Weights of a small transformer language model.
Size: width 320, 5 heads of 64, 15.9M parameters.
Architecture: RMSNorm before each block, no biases in attention or MLP, tied embeddings.
Training: a variant of Muon for these matrices, 10276 steps.
MLP neurons of a small language model. Each row is named by its layer, matrix (gate and up: input weights) and neuron, and shows model dimensions 160-319. Each number is 128 + 24 x the weight over its row's rms, rounded and kept within 0 to 255. Numbers have three digits each. A neuron's up and down rows have the sign that makes its largest values positive.
A block is one neuron, or neurons of one layer that tend to fire together. Before each block is what it responds to, as a language model described it from the Wikipedia text at the highest values.

Responds to: Final pieces of numbers. The closing token of a multi-piece number, like the last digits after a comma or colon (11,7|38, 10:|51), plus word endings (destroy|ed, consider|able).
L4.gate1117:111135125131113144116103126142132166146126174117116136081132099119118147119126087116086110124120109181142092148102141149132120200106108114109114079150146117146143103124125119166129145140087116105112123132106131137106133108110133096140136105128133147178139138156175155135132151137117133119104128130105106090125101142124106116143101110120102100125125083142139096144140130137104116155173162068109123136114078131119105137095163093138163161124076120098141128145113126108116115121115124
L4.up1117:138111112143127114125149120134148137102116109193169146116126124124130113142129110076140099101114147126156150096188072139121113134135133099140147094147139077124130071168101118113108097138131140120135097120154154098105083161130128137145127123148135116114141131126173171112089108140173111131134127125143144137149124113090143142145163090182131149117149153128098098127089150149092139125118151134148123141128123163108079114089169155114146086136157143147113141119125102165128099120122115

Responds to: Digits inside numbers. Middle or final digit pieces of multi-digit numbers in statistics, scores, years and tables, such as 12'6' yards, 18'4' matches, 194'9'.
L6.gate217:115100107080111145134186121108111160144108143118110116127096128074134129148159159104134107084122116121117136171123129144141110148153083130113097138132140096148140094151100128118138122144154107095129151093133156153152144144088144121124165165145138135087157140125157101147124197121143153159190136129112090103116145137090099121103093134131140152095130106105139125124159153139178169116145115121063123123174129118122108107109132177121135166154152157117134148112110121133097133125140124
L6.up217:134112117105129146175135150095138092119082091160122118133151137122151120165118124101151110158062166178161145105132151118152174137146110118175158106132098156144134193151124148154096115065124127126140138131161111152116105120100128142130125144133147123142142131107152087137154120168118121110158143153145148106105109125098118084116123134113155145150136135077132179134119121187109081108115131131102111128135082110136134148090131122104107147142134140136112109118112098092132141129123119
L6.gate242:113100117146150108159136130104116163143110102121122112117128129135116149163130162159089117114105125156109132097136124128114150123141179094081113163088159126146135105112152107121149153139113152139099170132100123139113115157118128103142082109102171137123162121153161099088162149091089131139117183128147133145139105148120154137131147138170114157151133135150125098131161130161099119142163152100102125122107099151156149117131164129140108123171115092146153074133130123117121143129141152
L6.up242:158134133142141131131142153097143148125129134113101127099125110138159093205133159143149081165146140130160173094104146109125148097134155181140137164113098139123123101158215123119110154161134147120085158197085131107105140145147101108168158143141106126140137109125171143120129125148084151113116146147109124147100118098163155112121105153123112134144141121122111127113162064184140147110145138151122158113125149112167149125112135099118147113148095132115105102095100134111145111122115157
L6.gate251:126129133124175134121124107106146129122086129102124134124172101170129136102126085106122128151100128143119098108154083140138122144081128170128187100124093102127117102133137141166092109138151184131120144100103101126123135088115143121131114168185136135094129147107157092099114136161148134134083120133150140116183119131117145136144135113108122132124144121143074116122130153144131159126126121144148121185109128116108068108158114100117129134161110127157115138127111118133143105164164053
L6.up251:148136129115145178110150163098099152126145119095159142129128107168162122136155085124117140148125145149121094110125121121114136118100123122153117117145132134143128137113161150119140109131098150128094154138099153137101151158183130162100138085125126101115092107140114117140116126132091161117144135130122164126143138158114136138109143116123142207145177110120117154134104160168122098097134118112068126106143100083148148144093085137139096118128127160151133122101124136136150114118166073
L6.gate292:129113092145140102124120144187143161109167141117144167138182185125154125156134115129136121079117135152113149165111076080121186118130127116098099146147121120166113150162110133142128126135084118143103118125097150118108129174094109144076092151106108120137107135154134070128161159145080111157138111135125110189135122091096143130112120141115148149130131115151156111144122125097109113083176148092117111067168132113130084161117145116174145119146132129144116089092147133140091142139115118
L6.up292:147145129141112156111145159121136139110109110108158144151142147157127078112102112172131102141130136154105140112145103123119153154111151181107134121106128172114140137167169139127126125135093081105143130109107116113107114166101113156128116149131120108130118124101128119099164142118144124125142139112121123132108164096133105157104161113184154105121128161130152084126128128112135120158154103147174112138137116128134095103101143090109091125183120117109110125116155155117134200129128144
L6.gate450:137122146119156142150137141116152122144143093137091181132141145138149129114096149145111093135140155106118151155118102158098123162147104158078140169153106090091132163145127147119093137126157175130120142133133142109131155168140119127150101097134160123069120133054105142090123108131120118133119089146129159135141121192133111139153130153092095110135142088077141135193141133187126128153092135093125103115113160029148158098095149141132151113169163104112130142111153142144116156123118120
L6.up450:154158136161130135120125097145153142139115127123121139119134129135144085155115169107117131116126180190097171129193123131115088104163171101128143111144116090132103105139062127134125108095116097078088134124130124121116132168088139086149125105084143126130141106179156143110153121132120126170133146119151080116171102158102127110148123117143106150133115127133128087168105122136142107077126129125134136121115115113146115125146156106119137094106104079096136140125112114149129103090129136
L6.gate513:078098137095100083176177131132107085133120158130113112145136169115107155178193137093112117148100140130091130127115088106075108104117132095178114110116153139139158139127120114145109155156113106139130130168150166130102123121117158136091120159115101088118090132115142166116089126134181140141156095154138147122198165129114117130106117148100159140144104155115146133166127142139130183109156126143118094135142137159153114152132110089075128142103100139149114145124129134155124167136115106
L6.up513:104145142104088103163097117152137124177113136111109151113141119167134127133172125139055133106109090110150134140095114143110184115114146077123070109115117129144102121136119081141098110139103131155165147136125116123089094099117120116115160161144113100135112152125077099137122165105115114105157162139145142135131130105123109099095112148161101169090148102142141131156109137140124119129177161152138143118144098137119110171103114119094150109118134140152117155111148126167148147142138153
L6.gate564:103112153132176112125088128172116112133136113148142094118127106101119124112174114132166123146131136096105116137093110147212135139137140146093142128088142182150103126126117144159092135156113119086093094159134102092129114089101119166107115145141144120117131129139123123081136127126094108150119079117125124149111151102136115138131113108124137106132093110120134148144139127174136093133145173131120136094124137124119103176155153139097133143113149126126125117118075126079128078126192113
L6.up564:123140082133121155133077159148170091110114124169145095094115115121139110115129131136134076127122154154134095092097141111167147137131120135116197144121146167103129149191135127099112153151123108072116119096140134138163116103114093100119119125113139132106136113108138158138131155096102133133134113125133146123131144076168114152096074120137119139118138126099130125147085156122066169136144121156149111072118056160138120102164115124143125098152124116146102125128151094143117157167140143
L6.gate655:115124119116131098143148165133146128121131164101115166096142209136130120118116077135133101122134120164127078119160166140103105084166110126082129124164169131121121097128111115123138144149151154144114098164112132106130107140118097101165115161114166112169099130127129092119125166128161095135141121129087135168120161137116078094133147144133145101134138130155138116095145131132132107117149103103143130145156107116127107119104141133142115139196135132127116129137123137129163101107110151
L6.up655:103123138100121078132147159160138122154139164118126110134119177115105142144108094100098113101172099153132121140104109145146166097125116137153148109146140121092123122115178128148142110170157082139109141111088105136103119127107109113172131139139184128158067082082124122129104142127077115201116134138098101115127135084101138124095127117122136117144142153114126131110137162153102112149109140141104117117118099129146139146101157119133099138116146154155098156119131124140135156149149078
L6.gate715:141112102136122130135137204143107114119160076144111125141156124076117108103135138141124160147100091097121103151105134117154152108169120128112150132124097138134136117135125120147152121107103142082123130142106142163113104118125163083123149118098120107170148163134129140141172122096172091149160101132141130147117114110100097149193115109148108103106157107182104142114119143123131117127109100114122136090194051152174125134122149113146115133146160121109129121113157107129110146153169164
L6.up715:090110156119174122124216142144102098087096096118111120109099178125104085099109144145126115159132119130126113159101112132094139090191116101120145165071110113160108158095115119162155139145145159148115171127115158130132122107099166114115134128139118098108133138118127132166128120137104111121119078130074085102130141116124175144116143121127147117153136199132152123114130109134141139147140119093134103152114149095108145166083167130103092112153130136119125135139113094173088119094101119
L6.gate764:119113100140107146155127131166097100135136130123085105113093115184090108146103088076054116108113154137137118168087139150112148140149090119109098117158104081141124102117119124124130122128115099134132125143121095086104118144114082139120158116135137110139117153067117143150133140141087157133146130093108095066134132124113108106146054088140079151122151112130115162105143127110083141109154141166113084134135140103115095114119138141145145117103117159114144107093148145132113126137119155
L6.up764:096130125133136138127108158116135165110176137118088116125121169156113111148135125128137111135148120066069142100136169159141135177098100120122103112073146120128145156135131099118165127123103138055138125150141156100098128141095109099139130097106154148137146133149104173165114111117125121123165117117157102138146166147112115110116145073145178129146139143142112154138117141099130130142172134159111131109121127111117155103132116151129126121087126192135151164108161121170157113118127153
L6.gate800:117163119147149101144081134107120143161092138121118133131148122111133132110144118089152122115161110094129171106127142097145150137129157117134133104127154093106118128141083115146137164141108143141087106167123110135134114137111135145104200130163132124145111151094143152137123089131081128173155098109108109120109095122078156135113110172148121158190128150104111121151159141071100125137134148126154086121170120134121142146152140125129133095145089110136072114103124127158090156156136145
L6.up800:120141136155113124156105164111122122186126119106139102121135137124094124114116091111143122132112154131093133117086154174127161153139114137114135095139146123154146104094123165137103143120125156150135151132179084114130150102135090162102159122128134156103143137116122102144135103142162139151150084125166124187185132091156106132118151107109139108123144162103102194148112153130144188155117150094074134122128092134130114168148137154112111139159103149123121089090170120149150129103125115
L6.gate873:160148136113135161197149136105099093094108118129123125123132141144141124119108080156141149148130120088138127127154089128104176154161117138149150089121107128127141074136139109088125119085109139130149124135119126135134147122140151142200131137113114107162141140087096140110156133159117126132159138115134165178130112149115106142169177146136180178170175106146143132107112147179125144121100142104102100110090128110137113097159124151149153108133150133112150160153117097145141128161163141
L6.up873:158133100135102127138126134143146114149129127121086161094110129134121139136099107126098112117138116118124143104092130143110149102123115162145118115154169135116144078184111141140140106170120129137132151154118096175098153103141132117134113141147112135136120128082125156082158102106131148121122121139098094141147127138130137136073138136142155134138129149098122130150170138132108093131130105129162086104153112158128136099151105117121143136111081106136122149117146126169165149132053122
L6.gate981:121154148134120179126106151135103113096087137136131147131135135128160152139130145126094114147118132130096128084123134124145123130168095135062150093104123102129138106117101124118098115141171091151071130106117079123141123095147173140113128148132127127081118112104137077113123092060117114124130118120169132171095138147130134085111119161138150143156099101114132130139114099145174132109125159131142162138138106159083096153169118104156107082115118163142162170121177124168116126154116147
L6.up981:141125125113124099173142095118147073146140178068131125159110116126120135152140098093091159117116126120154157136083084134147104128115131170077127164098105150133120094199143120113107111129106102138111136125142100153133127140113158093112158177123090145112106118099116088085197116087139126138099101168098105173123113092107158115153144141138123098164138157116161110122113096135127151101077180151117156089103119114109100133107141160117117136111118127132125125145138157127115100124145092
L6.gate1020:095151133099159099073100129116140119127102104136129133101131121155113155142163156129097132124124127155180114192079134112121132156132143111112179141137108133115125121147142148119149107141128135124115093092130152148149098087119120124130153128109128159084121113104106137127145139139105093170113131134090115105129187112118095114165133103121128085132123135158104088137152120137124147108120125119128139098112139107116138124118127120161150120147127180109122145085096133116133112151152161
L6.up1020:137127142118183151132129174128136145072115136159105114112102169118119109148177120117111117139119153142129118127106155135150143098128120111163189165162102141100151105120131118088097108124160119104127093116143131130108112104130085107125091149164105095105125139087143130139139115130120142156171125132112134115107107141096091134117088136138111154154146123156105121088071124125071140135141155108080139120119128129093129142098122117149110071106112165177126129120108131121117094125122119
L6.gate1053:137125152090110110114117133129150114105137096102130132083119126142136142111118111153100106160122183113096104111092114106086165088130141127069197154109160121100148150141116140108089095109107117103111165091155097127137122103126090144136128137126150115109110116134100087141151131086129141199136108131154105087110134146104131109153097139148134144149173131125096082138124121130115128137138106098101116128115101147107113121096120113102100139109135189137170158128167070122119094146141172
L6.up1053:072124171097146107131111095108123128119097122099050113104100141075114170156142158080099147109121125113104133107171081135155136164141117130127124141099113143155151110135135124134152149139111128140104143112134136108088126103142101127125148159154159126052102141145123097130105162116104139075097113114149094092110106153105132133125112128063131101120093167125125180178183134162113139116146158120105099121118124129074085136127153139102128137074105160107128125132140113139090117118148155
L6.gate1182:155161162121162147148153098153150115144169108147131108156159072116132122171167138126125061100114124118159153149110161111120143148148130108092096115091156111171164132124084173107107102097136117142105141100145122134078080158109080117173134161155124120131104112136173120131113101128108145147165112118138143149135107138104124105143136167146133122117158119100133120151118129137119139093098166118142158135143129084104133124135075107139149171158120152110110075086146152146118152137132126
L6.up1182:119095132068116158127139141172131112169146134135144161139126119110138152124116161072148118126124097170136137124092146133185155139120130091139162173156118120130121106131114177130134106130137141126118080150136125132081113137147100150121124137141149094096125138100150130110177168155132133180148155151122158151160096114129148140127140154132120143129126112120106112136110161158085149126086159137117135115084098120120083142128154159113104179143088116100135112108144117080164158141140106

Responds to: Word-initial capital I/V/X. Single capital letters I, V or X opening a longer word, mostly names, such as Ikari, Ibn, Vicksburg, Xi, or Roman numerals (Rocky IV).
L4.gate533:133124100137099120112129136115119082171157119151101136158069125130117091093067141163149123136156096179104109149113152064169143115092076111122086091108147129097125144126141133136136143161156106106124119143161175117133142101091093135163116131142115123158128159140079138156137103083132093152140131093115124086144114113093145110131119078127106113154145155106155123142115139146131114149140127115100137125121147102112133122096113148103114127133130142102120129118120151101091114152082119
L4.up533:140107108071125123128146091135178104162158153089137143112120124112095129127139124098101136153086189179167100126144144096141127138130129160108100113171139143104098119116149117111139127167148147152168143092135106113133138159119126171138085113135139153130160135111134128131129137108104150144133121111108102102092106075137110154132146143128138147090149171101103116131096107157105137102088111138082138089087150076112132081142135078152114117139129098123114118118104120130108114155094110

Responds to: Word-start prefix fragments. Opening sub-word pieces of words split into several tokens, mostly Latin-style prefixes like comp(lex), exp(ected), I(mpact), plus Cyrillic openers after a parenthesis.
L6.gate37:127145101118143154126101128110151108146134100107114130165185114086119146114121105155130120147121128080144133083097112116159143085122103124143135142107095121128086096121121140153121096102136130139122158078125116114104198105109153126150167100109119143143114143128127152131099099123131110118087135107149137139121145126158116124137147092125125133097091117167118118168079107159151137130133149142157142176113084130137127143159148109142159152125162113125125111144174164127125087073115106
L6.up37:149134141140135116093140120121134142123110153131093146146130099165150135136124102095079118096093142161117151091108112138139125122099131096154125101091148164150127117120161141109100119098156114117180123154150148116159092147129136162118148123159084118153114143150165098148142102096126121111113121115094164169202119145115136132150195154121127125108122106076147092116102108176117107151199143129153139115136113147139129137146141130134113150133159170158150135148088157137119133114121140
L6.gate62:139136128107070130158097151099098102129165078114127124144091111137140146114116127151173151143103091143112144150109122109100101123155129156170125119124130096128147121126127096071123126173105127158113127135125083119093116124164145094105150144147144148110117135127119082175130118089097158089127115184119106148143081182101114139116154141150102113091088078111165177098110194133146094111123148139127140152104166099131117113146123130087148122147129127157122156129073150112150109133122107
L6.up62:150150133121091143177133118100142121149128106136136114150107087173111138112109140125136146124134172116144173141159111137124119121095105139183129170115096160138163111149149091121113104131136108105120146127111106140130131126140140152137152118130090114102091149178101162139093143133116104135121180077140121129075114135150154156157156155138156157125134126171118106160114091095137085142134141119111080112096114085138100097159120142131146087129127131105118110103115112107090131138089123
L6.gate205:115121124107078099138116145097163147159124104123109128093101164132077097129126096138164167122153117111105108148113096109113152128157138139134115136147141107119163154149143126151111141102120109140155129088113146152099128123134135150119137145129169092106162092099114134114154107137062132190148137148104155134131129106169122107143102110144095149113109111129076119082152132108113104099109122103113138129096112125102124158162090123079164173118131143119092145100097123160121125133094117
L6.up205:127114162159096112171115134105093124158107103142149147102095133126090102128103097112181145169134130131121111131122191141139098070146110122158146100114122145134159157115136158129139159123143113157161125137100154170130104106141134106098133122157124110124116120096128142123100123125097133181102156097149119152100137086080120119160124141138102132081142133150170120124148115097081129152138109184104161143086124139139116115120132122129149153126086136085169170123156129077086188143162094
L6.gate253:155165119107128147132139106111118117140116139159194168132119125169140133153133108144081112135121124107109140140102185107179146093130137125139130100115117110099177126141123124098142134121108153116109098109115157146120139111126143170103125157101100111115080170132132119054137119123137150153090112123112119132140118127121126144116109121126124143122135114103110131131135177165121097079143175101122119082075119115119083106143113086096166133169092151100142128121113142147093117150150116
L6.up253:150151133114119149075079141152170143156141159148089141151095145143141140124139125052157143134179075134133127136132130091125124093095116095142096098139168112173065149094146080170124099139155134121126129156145153144157135134123154154104115148162123120122146140133098113118088146158125085147138151164133079101153125130140144130148099139142139123088119135118097148125133130137117110124142148108114128169133148111121119143146187112133092137111161136095136100131127105114086122137120141
L6.gate319:118130107136129129123127152147142106107130152120165165126112114067131127110109078129157151079108156147137079105147125098112136101136173127114119156104121163088169117133086126117102179139156059129122122122101125107096139141136081118126129148087157117146066146133081134115114142148156174096128118116060184147137089148145198109107126139110135116093123089134154105102089196148121131107116123112124127131128094111137100149121134122090137157097140152130163104109124121125160103095117164
L6.up319:111140121120140086089169136155120118160112068121156170084124127081123085078084136133118132158146100131119134122120136073103087092146183114149103159136129149150086172115139101175135129077131084150128131151123174149090109181081115138125134124150116112153136135114110120126141132118160137149127077120111113171098112175110091130100123163175111105107110121139155129118141113109115169139091142116128138146151159087107152130110132154129089147135134122157152110146157160167110150102151139
L6.gate403:105123118111096135151115151104163095143138116160087118142076143125141127153097108141092135133113126142079145116095110155112106104105137124102156128142128110131126109117119126153123124097150162149108090096092182129151074163140152174145100163138145120164129107128144124160113134160119102132110111127091118134161062096115138124094123060136114135081083115107136131153157168133119125136119121104116089157122121127119108106144123185111119145094122134120157125145089135115114157107100150
L6.up403:120114128139157157086152171121126091115143136154131154096133158113100137119114117134159152156114107123159098120134107102170113131115137124152152151097147161105172129149102130121135114133166120112139083128144098140135129145132117160120127115103151154080128153159104156158143097088156118155107160137055094126114089075117154150163210118079133095120128122133093109122103165112177068118172163141121141124131091187155102115179100169151149125120099100131087112178106121088117151123106132
L6.gate471:095094116105108106128127159123117128129185136099171180137074154125142117123119126105132088111133153117152142173099143089083109129127129123134105162121124108130143124133155126111115146125128107103158169114094160101107099114123107094120130153152135123164131110140117129169153101114156135102133106122085109126139099117125088107112159114111105176077129095115111163101173139130113104147164101142142138142135150146152084111145138101083168136152113175144125131144104093127128106095107129
L6.up471:082108136125143134161132158141110174146169141091152094126098109079101122121125112129121053145120104144107165128147134144086138112136086158143139138152137150136134161139160127128124084107139107142156138128137152155121122116128135126106139137124094123121115129165103121140115176113133106153135142090092133138121113159131095131122167149073117159078134140111108148103116132080130118160104109154097117150116137155113210112134090097148172111132096108139125107133100171147154171099102111
L6.gate498:130159130177118125142136168146089099146150119161132117130113137110110095101124127149095114181118093097099101151149100139123128085141104145114121135111099141107170074175120082140103142127078098176144124161107138132119142095108152143108112138123141103167133079140151128113159146150198061162112120147134124114116133126153146123148136126142105119122128142163150124159188157109095126103099133112120126111091148153163124130147154117100092127108147087145151127124083139103091105110132120
L6.up498:118108153108153128124103149136142105141155108127138097151094107141118089147117112131144171107102118126102095166129142142136140138172156098116117159127114132169146121160152162167098142124144093135136138118172096127159101093148091082112117129113119073109190163155101096096124083093115159119166177154147137113108113159146120179121159149118153112091161155133108125163133122167130128147136094153105150119104116125100112154124093140137110108145117127142134098141116086147115140164142157
L6.gate551:083102125082135145149128150150184122097121083110078107108137155098090172097141088140140124179177155109083156140176140144132117124140118148104114105134174158102123131115101134115126111147116116107157124142113129125102134121103150142109112167138114115154140154164175107151128106133087071111125139126133124084128140095097147126103143148138170132125101099083149116127104117130140146138119137121126162137090121137156128154129146121139118086131138129120144103161121151107120128127092109
L6.up551:109130099115139109111164123134133148133170105127143132105111125142131116142138141131120165142156167159146176158134116129162129126113095130166154122153142125088152158119138108134160174104131146083112115122104089130124135118163124122078092128140116134129122156116147141128113169160160113161101115118171104149103132124146125108118157121112148138104081133092113110127146136122139135088160138151129117108135169140067117136110129085134132144135117143109111156133110112133120157135161100
L6.gate589:133125147105152062122105130138160110105165141109079113116128133136121099109064114126130109147140134133128133120169137076134102122072150117169132116135119079138171118095160155157162105083113097125119115157113141107175128156119143114118140124143118113116105118151086119126159123124168141174094138126078153077122093079161122144154122146115152122110140138147102171148139141173132159154150133148135115146089127117090139115121132087132163154145172111125150149117113146116098091108167133
L6.up589:065125171171163148131150151142106143109147143147141156115165121122135142118118153136138102128155137163079169106131125140107140124111091102104099124100111148130121136131128187080112068147082165110139086107126117165166102131126120145131145085116103144132128117135099148161138140124106184110136178127091067129144071137118119121102162150153142153143116084133159135170127157133124103123203155118105123137101123168125133128156158160105112124047148135178122131118111146155104107139104141
L6.gate625:110120157134147147107152103158121133153100144120163119107132165156120149129087115101107123165144135123150110168125124102118143152154148114146119156154117123115105092143108134134103111158142135116136164158134118120164071132131068123132109144098117139139183121146144148107157141108093124134128173114137103120156137086107133135145102128089150109092117127128210074099149155130162172130093162161126140117135132087155093090093124137140146117108127126106100133125124157139152165095086145
L6.up625:106155121128127154114137102122127106160080123121131125092152149101139107101127200146069119135148190133138096102118154121103136099153175127161091138173103117148141121133124110133109149159160125138140094135110125101142133123124142132140109113103148139106130161083093105164093141105111141174183141148060130118120157139131131080146102124133070160092123130134153104139132162117114215117118151191112120106141113168136116105113105112122122143126124097143102089108091158102118142120140157
L6.gate889:108094124126114150123120125117131082133138160157078149135090154120092089138118141092121150169113189086131114129119160139079154128143164145094123129079138145133142110101137122122117136132107123097131099109147128106152134174116122087128116129131123144150111110158099126131139091154167121130103083158103143127171152129123096128143114156144149154140093121136109104134145146084124116167114096136145064100162157099149138125160178137146176168109120112157122125113148061110105119116120146
L6.up889:118070139149133111117149141142109113118111148112151116099101141108138101131149140105148097155136145113160103136119092139093125116161099132107120075113121133116159107150131132137121157134104135131141111133114152124103128120119095110118128152070105136124120114166121162120130129132136112104107116127092125091142155127133095082126131119086086170133131137105108140077090138116112106123135140164158103153162161133145086100156105126193166091128081128127191102128152150113112137113098142
L6.gate931:129137102160149154130084155102116114145167132157139093152121095138101113138105132147086135151102125097136121132147132123175148114152183129111162111152111082111166145153101146112122111128144133133141101142124141132172141141117120134156098150122119155114138135156165134154129139142069127104140109125117073163130129113127143113146126088135143161105113106148116164187160165146122157165142129148103102132074157113097143100093152138131112112137162097142154143150090168159128097098112131
L6.up931:133120130131149134132113152117136168110126152142114120107137141124139147129140138143117115152167070159116132103123125144115149163118142110113078114119109136169143158104112157115109102146113137152145118181131144156159125153148130117150117125125123134101158133129163177137162164116111125109093133118096109044092154132169123114132151140116157120122148104148145129113139122140129119141096146107110144126132143115059132117121123125168128080149104187139131143133118097159128160139092154
L6.gate1026:104092131096119142138151136103149109131073138129112148095123174132076147140147145146161128166147158078121120151107128140117136152133153128144139122097111161110145131113117094134108150117127079103110109147155164171133066110113101149126114176115143121103084143149159161111150120124135111090102160123154125163121106181078102106152100163146169134110149151113092146108123133119114096150137103124144117156147156146127170098109134108125186155134145166126114128117103115138126132147086157
L6.up1026:117121121168147101137156132140075132098174123105140148141092137125119110117145125136118143091141125109151145186178148141148118091134107111145153130114161155078115148131119137124117096129099128130137129116137144101115129099155171155154084114148093114139160108115138127113128152176118152118096133107107130132117108139155137123074117125124124082132109079131127115135107114161171102130162090118107149165110113120095161138139157125144103120179111167117186114097115096161124167130129125
L6.gate1124:134093186125095128112158141131154141145171121120156135117103135108091158133133158119141123153130135132116132151138131112157131111112150115078113126171164116105170155091142162131168173064116151191155119149128108150151110160106135129098098108161161141137135105161181093137180130110132121136133136123142083156163128123104139109080148084116103062152136147113135102125135173102114102114137127127170074147160144134155159127142151160112085141093133130117138089126095162070098127118135125
L6.up1124:136162163153134135144120123120090142137152089120149069094133098140094121117155096115129143145122108159101139155136070112149114142100119093160139113123140141139141134140116122134111149136080115140109155117077098102090115135112124100112113084078087150121113071162124102105132142093123140176106113098167102120084117163125125126119140086116093068139096142146094112085095169137148119105125112125117120142165122104101118122122107173130128134105150147143115157154108121131110100105121118
L6.gate1277:116114156151177137121123138099133135102185095109110180149155120132150130179105158110132158137086161136104133140154106111146153143110145131134184105154117147117162121130137167089084133130104117110082115101084123148160146103124103128121161117089103139081164119113112137159165148168147112099104123116125127143116138138183106136117145124097118126136131071109124060114144157105156122119162110149139145133115143148118136109163158113130152115146147088156115134158136124115140159122164164
L6.up1277:138097190144093115136140110104085137155198123124123104126120111107139139152164126139107105157100080139112138140112108151112128124149167144138146122184097107145122117172131151130110122109121133143156128120121098114117145090135128155125116144182172110111112114129094173100124137121125121119119132083139112134118166130158125122138123119109133156099144136122141153109108119168155107094119123121111135095138113152121174126153159132170133132147129124126108141146102160123147148085094148

Responds to: Quantity and number words. Numerals and quantity words counting things, often mid-word pieces (for-ty, Th-ree, 1-20,000), plus quantifiers (many, various, all) and "of" in "one of".
L5.gate72:117134150124168123121123135133144161120080091097070128114139134119081157169115110107085138107057154133112118133110185147127128130141131150136184123123112097108153117137110159087086118147097115102113168085115109153125106169101136159131139112129106111068127144143121146120138103149133090143158141122123135116125145096132056123086157133107118135154132107139146141142128104143118154138128091118107121150142167100118114137100100103142141148108090192141089144135093151110097151120110140
L5.up72:147128119143131127118130129117095142134155129146133152106159127114139188152138097107154133129145107131182115155131130120120140140132098132090058130162136042140107159162155129100120080138132129114077147094127151128106089127073132116122126146118172157123121134090121124155122086078118113148106127134093129133197181123123144066083130102114163114112129067136119126155140123144078161120121130087116125103117146121111127115127075114152143114117112112157133125102143138149140126129120117
L5.gate802:126119106123148090138138139127158118127185138118077133138127160095146138131100081139129099143118115148125120119103116134126143104126120146121116125144142136098115100104179091100117135169098138156066145105153176135122080171166113126131132124137139157190078146095148104141138067120127109148111134101110135143137133109122125078131187123129131158142075149139126148174142153104104109153107139084098149147127165131182093155123158122116120151157120123148117156131123138104121177161135103
L5.up802:134140152124168108122091154144140140103146157144113129145136160133172143145135114111105139111120136141132081111123149144119111133141131128114150122129138096112131115105212129125102141153098146096132123131146092122121160107117135133156131185120111144142138138130126123139170121102134109214151120118141139171163145136101088146108161150131116179130093167150135155176120157127126131134134111085118115169109101107107151128137184111116123108081098150137146124103127136116153123153169149
L5.gate889:162124128109173142134119126087120138086137104164111136147137131105131134131147150118163108152088116113123112100089121152129158094126120113131173129116150109118143115142201098129143081129168146126144139171125120159104180121133160094135136124143107130128145148146108148134139117132116110133072155142119110153115146093105129113124139137084105091166092115123116114160127111179101133167114148123094124131110086166084171158109174119132127120106089138165149135119070125164136134141127107
L5.up889:136143147097126130129116152084117110131153138109115118112123159104149130149145098111128115137130140080118105151130121184105163111127146123142168153108140131103132100122114133133127106130120135096128144114096172136087126115152115108116117164136074138108126124128114137135072092107135086171126127133119194133206111121099146123133179173131107119146086162139118107137117141140138129158101117127121111155136131153123151163108138123117111121164104080154157143126110141148152129088103157
L5.gate912:135129127089131076112140171090112123139130146105101107114126127104174145157147101128123150120094096184139115154108153135173094080113128149126111127101145105162154113130116127112140149169133134134112128154128123132120133162096130170123162144178183116137145105090137118132133078154121154111112098104137093129147121168129134147085165171119126177150134121127126164134123162131099159118170170097124163116131147085144095139208152157114101168097114165155136147144156097156090150140147096
L5.up912:128083141140111113117156131085116137119116086107103115104111137128139103150125124139113146146094137142152145152139083109145148127166081147127099114130124142130084101151168106100111139187128133153111098138152139138161124158139115135082104148147123114148142108064168146113143103135140155188115100150126095160155142158094156096128127148120111132106144118124141169199105140106146123138095124112136086124093154103135109143165152132102113137113166161157105127133097158123149148142135118